Weights of a small transformer language model: rotary positions.
MLP neurons of a small language model. Each row is named by its layer, matrix (up: input weights) and neuron, and shows model dimensions 160-319. Each number is 128 + 24 x the weight over its row's rms, rounded and kept within 0 to 255. Numbers have three digits each.
A block is one neuron, or neurons of one layer that tend to fire together. Before each block is what it responds to, as a language model described it from the Wikipedia text at the highest values.

Responds to: Second word-piece completing a capitalized word split after its first letter(s), inside song, film or organization names: G-ot, Sh-ot, E-at.
L17.up4:106140136157114124129131138155100142123160095123099117103156119141126151127123154101122103114110157128132101121152121102131093151116140146133124131115149067105140099174129125154135108126137083118103150114151108139134164136091154154133112174118147133121128113111123102124075115114152137113150105123092135180152109157106206114143177121141126134103134148145113156140119109153107157128152109126129143131095143150118137105119120137147118121111129124072164100117132183147154083132117131
L17.up108:132147131156093122120159117100147128119135118127123137143181162152129139121171160103100122076120161122130063139138097075110140128143130142143153145109145164157149093140113164095132128049107124116144102139126104155105122092135108145126115110090144138096131163130110137159091137132158101121129126096149143134173127158145100125092128110121105147121140139123114151148112133150121098153126072094123151151132201136128165085095117122106102135126098120143158122155096155118098138174116116
L17.up433:152128112175141131125142116111098106120135145102060142154180175113093103109132126137118072111111141136133098149153137095114169119140167082165146119120097127105133127131166127129105120079118113124150116123128143137108124114140104113160139144098111145124124136113128131118131116146131171140152121143135116128135140165148168138185127141140141133123154130144137100120138140111143103142105145077108121084102148123161074121129104115142143130166154130090138111114146155132093122154122125
L17.up434:147118110165142141087123096118160131127152134110133137133135140129091163096134148107099119090100125105129097128101151139113142139114132106125156145118140130142160132098121154141125118126088122153131074140140174154120175106133128112163089185111144072126110076112156169108113100120132108170120129107115096129154141155143170142161107140120149091119158123117115167122123146105095127144120151103138134136066121144153096095130127133144111091111125180116167132117116139116085133194162165
L17.up439:127159066183144128109141170136110079138149125114084131101133163134120147147147146115139096086125172138145087113152126074127147167128152141134171136097124107118135136118145107129131105134150097102128128145140131140126160107087125125118108128130142129128094101137137139124102085125137114124144121094094183158134103180084153164157120105147163104145181118120105144163152120170122155119146113138130084111098120143157073138128126155119112142126119136098149092098120173101112126129102114
L17.up488:146112127150137146134120113104079115104129143120101150147157150119126126131135122125116082094109154106102108126124169152073150136138144121149124094106115143098131129141134153133118105108142144126139133115149107115106187094144106106140119099127179123134133174095120124179131081123109111139170130149168144110160158165142139173156142118103143119109167134105134144079117119126139090110129135092122120129147150096120085078147088160120124085117123107097129103138149139142127133172138103
L17.up606:144113133178140124098148119142111127117108129137101133124105148154109133129180107133128151077121133094128115124069171063138134166134146111122126125150130106130144160156127148137153139148134094104171109118129127131127118134091141138136087162125131113132113145122152139136117107153114096121088078126119155154122189117148120094154123151145152121090134114105139095113135145138163141117106142127140121136128114151121131144110124092087147160045141134127141067158110120169098136129123149
L17.up807:146129108126119173136104150101094112120109148136129142097203146139087177101143175121162106113119143146083098106133121108150132148128121142119134084125123148137189128132104117149120077113048126095157108118144171068088164102135170115138116117143147127138114126121123150157134142121117133134092163094176095152104178142130115107129151138120170149105135127095148115169156082144130107115140102125093145118098117113088116137118106123136153158136152157132163120131139109156128154106134171

Responds to: Colons, commas, "that" or "is" ending a phrase that introduces a quotation, claim or list, as in "stated:", "wrote,", "One theory is".
L17.up588:124134133162156149074135141100083125161107131146088139148209140082112101161154116139154065152104099135151127096096145133130111110110139073123099127138121132090123124094164110155143150144121117135099139137115152101134129081090094125121144144094158109140134134101149105140142137093077107147140128105131123121130126114103109096160131092138140110113165105133137141122175140126112091144122145121138116142141150116094104125152118131120119079117132122107151160135120129132073129171148089
L17.up675:120158127156117159074121162123111133157117139116111140116129074118108152122132112123129148122124097120104119110159098129128127160159116138119152139120120117124113123159106162170124115141150134140140114156150140113143129115120123141138207151133145155125096145135082090128134125116105120098122111114147148143144111093079109112124115114113111093141127138174156124126149129179120157163156142134091159098122182114133116147110084142113119194131133127133152107181077189127133119108138121
L17.up1050:128136144142094104088123159143161177160104134137111136127139125117141083185122110134153107142108147102125128121148138077120138119098091067105128119129123125122133163115125124168129188124159128156130093129144117126135111090127124119138106148152133122146139112107118135103122121100080117134099104083125129135119132132109119129109117153128151115127163133136104151112150125102161135124144110062165122144126123109129134141118133129094090173113150119147100107118083108174085157120115132
L17.up1140:136140101137143125138129115132057084141116116120144139121151100153125138118142182123101138100087146115157133139119149109144113114100118093128178072136113128177127157095080089163119139120128132126125120118104160127115171110127125128143116102100123096135144103122100122101074130112133116158131128098112117131132148106086164142095085139089106110137151178158136153157167112150116126142149142133111158148077166152108147179142099121072121173105117139126157143144128145167108100092143127
L17.up1142:099156133154114155079151134161142155164157117155153114133118128094114125128141116085128086110160146082091125137150146115166117121122088119115103155129122119082090134154114106153115156131118112163115122160114165179133159159137130146134167175114150094144131119115155138117138082101151124163117121099117159124166123121114116088097116076114145098130138109162157131111127101159137100120170127111127137156107115121125123138127116147094085111126129123141148142128097167124118168102077135
L17.up1146:093108123085138169112119152141109145170121094114141123179192128067065163141132133145136123148119146145143162110118131119113144129090075110131097137149137145116128111109139160138096152119099136099172103175138113120116168131153165146165115145105175120124078104133142109124094112119145132167096117107135132144124172117116207115109107137127121086127100121140137087142136096147117147128157133132109154137121110132145151165127104180119147142102138114100145119160152107113106121135116116
L17.up1167:099135139150120114115120141114106157130128111149092110132152059100066143158117156158152076140116122121115157118103147140126113143093154127135101128172125116126159138120127121164120145138127112145124088122142178118132124128113111137136141173141167103132106126050124097137085111110091121120114115116121140124119129112102150127103139091129124115135180097136159118128129137181125135180166097132143156114128150153115090115150091153090115169081086088134171150189107148151118120117151114
L17.up1255:137145142212119150105141144100122132148119116116089127188157130123123116160123122142149104101098125145159084126106119103127120122125130082120115142126115125130113165103099112157112114192125144150109113127111185100139118136092117125096128131134151135125102137132135136121068145090096112132093129082127127108111086134076125063117169105114124138113154132109167111144144156111117097146143099146130124124156133112101118095133081123141123082081095138127150133159071152134117095128117088

Responds to: Single capital-letter word-start pieces, mostly O and sometimes I, at the start of capitalized names and titles in lists and tables, e.g. One-Punch, Ocean Men, Oslo, Ottoman, Ice Hockey.
L13.up304:118167087172087134099160166159140097134103128108133144096161163085125110155153122174133112091124173132126089135122103115109115130121116150130155099128147089121154141131081114130122140121117092134115128098145169119118110089123148178123105154099126082142137136154185112117098141129149113153138118116120146107113115158063159150131139107159141138117145169112128125146142132103131119140152142111109118128113138177146091136111112118113120137122112120139148105085109150122149127103144089
L13.up1228:102108089097124129118130195115133140126128109172137134141139118135109125138133137121119128076142132092129137105154116107167122117139141092171115127092156092118139101130136104128107152133177115136095115148100123134142112107122131152136116143122148133114127105091130157172132082108101116120136106148136089133156116120101164084152112106117107114096102103157146136150142163104139111128154138139141186176139157080109112117110099137150151087089093123166203112145145174160102143120095143

Responds to: Final piece of a split transitive verb, often past tense, just before its object, in news and review prose: pra-ised, reject-ed, opp-osed, revers-ed.
L13.up549:116127115104133112098124151142110136134109115156138137071188100087124150179149132137126094108170172113136102106144160133143118136141073136139134116099117110160115105140098146159105112075122132120146104143110080112118104116126139146131131148108105121121153100156123133126116103096138133123135092128071146108128149142119139130124143095106101078138171100125083107159156135100100138144154130105133168124105138089079146127123107150062143149153133124149163136127145113124108103115147112
L13.up802:107122155133133133095134161119128062178109116150126115125172133111166136147123126102145150117184129115122120114170156145107111120143077100127108164116136114139197083107123132116107097098146127141163149119115148138120134132119113126127132125137113101110161129129106124133148146068112110129111083085106152155135152113122174121114163128139144109149112144122149147114117071107131133127133118130147149171110108153079145102132143129122169160167126173121158105117154158164109090147164128

Responds to: Connecting words and word endings inside formal names of institutions, offices and awards, such as Ministry of, Advanced, Outstanding, Distinguished.
L4.up327:111148083164131131117140127104139138124133121103110132160173141147092102129141129124128073117142130086109113138108152125090131143161088126112168117124137169072123120128100113144125111114122132106150078176183160114155126120115141134163108173135126134162134117102156135126131100137134118150133117131132139125149101148124121147137181109110082100139140158099134140146158079152103149135108146087127106134119122122135081069097121114110130144138096158095184123124125146136077128160155129
L4.up706:175121072139085124134097097118157088141128146110123123166150118141147135109108121132095055104153126144120143142128096096075136160098130120110126137058131160091115133119159152169109099150176145153131128195146128104143118089160182134158136102112160123126173137136097133123074131093134153142122105162133136166134150134093134125128131104122128146123131128123108138138145156190124120150174133097088135133114129181121126135100077116101137147154094156125124101123092144115118110097105090
L4.up950:159144130130148133131088126122178154148142143088089138102147144132105118110124099080127115121125178111136164141113160138094088135121141142127119103124131104109122138088121114139118053118113132116155137163135137064123118131114172136118135180139126110145113141133123124130094145154127150116158111089145160136125145140120162145212114114115100118166112167101130111109151100144116123182151056074109154139113125099110096089112122142133142125101109158133131124144135113118121116121124148
L4.up1149:198145135114113142171104123106137134166115141159100156132165127155145135127130085161149141111132143076121127107106123125069096113144137142125138170120127152170119165068135100175098120060135123108140100108125149120127150085089157124146120127154093069136108135107147149128117146153112125128118104132157152139142116156119130134143131125095112145180130104142129125102111105111150134170152105118150129146101135092109092065081114152123134138113134135140178123112133169130108080122128114

Responds to: Words that introduce a coming name or reported statement: "as" after known/referred to, "that" after said/announced, "called"; also scattered word-internal pieces.
L4.up97:125159122121112132145157123114106136142123123143136146157181166138135147140168119123140114134127084134138142138103109119145077117141177082137162127131143131170159064143109133112164134100113112122125082108118140120121129163108076115123151126120128098149139107138112131145111128153124134159181139101136106115153114139093098116160133124093090137131106144120098125117142126140118117185183090074114145137093133140082114161129113123175095108104125131126107128188138166150120131156105139
L4.up584:132113160174124129074116127164111134117120124130129088098137126144122134155152157133113101085141149092128117139096122123139106129161106144117129128121121139190170082102118123144113143100164060171148125129076127123148135134129099188100178160118120099111100152163093076143115133121131140142103120129121131141141147109148169108128151098137110136122145170163144174103145110133109120148120101097156123129120122126127132122103106099075092124128089137112148133166130189138104123146154116
L4.up612:087154063134177140122171115147119088157144146123125138087124104148136098145135124127120171131126113126133138124116139062147118144111121076154161142162120130108156150111124083150141074115140127121151083148127163116116126121130136104122123125137163124150133138127139173155151097130143160149123122128160143148146151149141146130150111141132137154097111116119140159134155075121131133136161078110173117122123137076097113120142115143121136163081103098116130105136141147173146143109156140
L4.up898:119116123142129150124172126131134169123129123130146148137138131136090099124161120131140078101112090138105136138146119136129110134126117113129172130095142120144133101159166105126124125072144071103123134154108103098143129100134106131110171157156144096117127123148141102138135170112121112176102082114143109132137177135101164112164166142145059116137142125099118132169141126095115149182163099108138091130129148110143126124108115121102104136090111113159125122160169153141130119145073165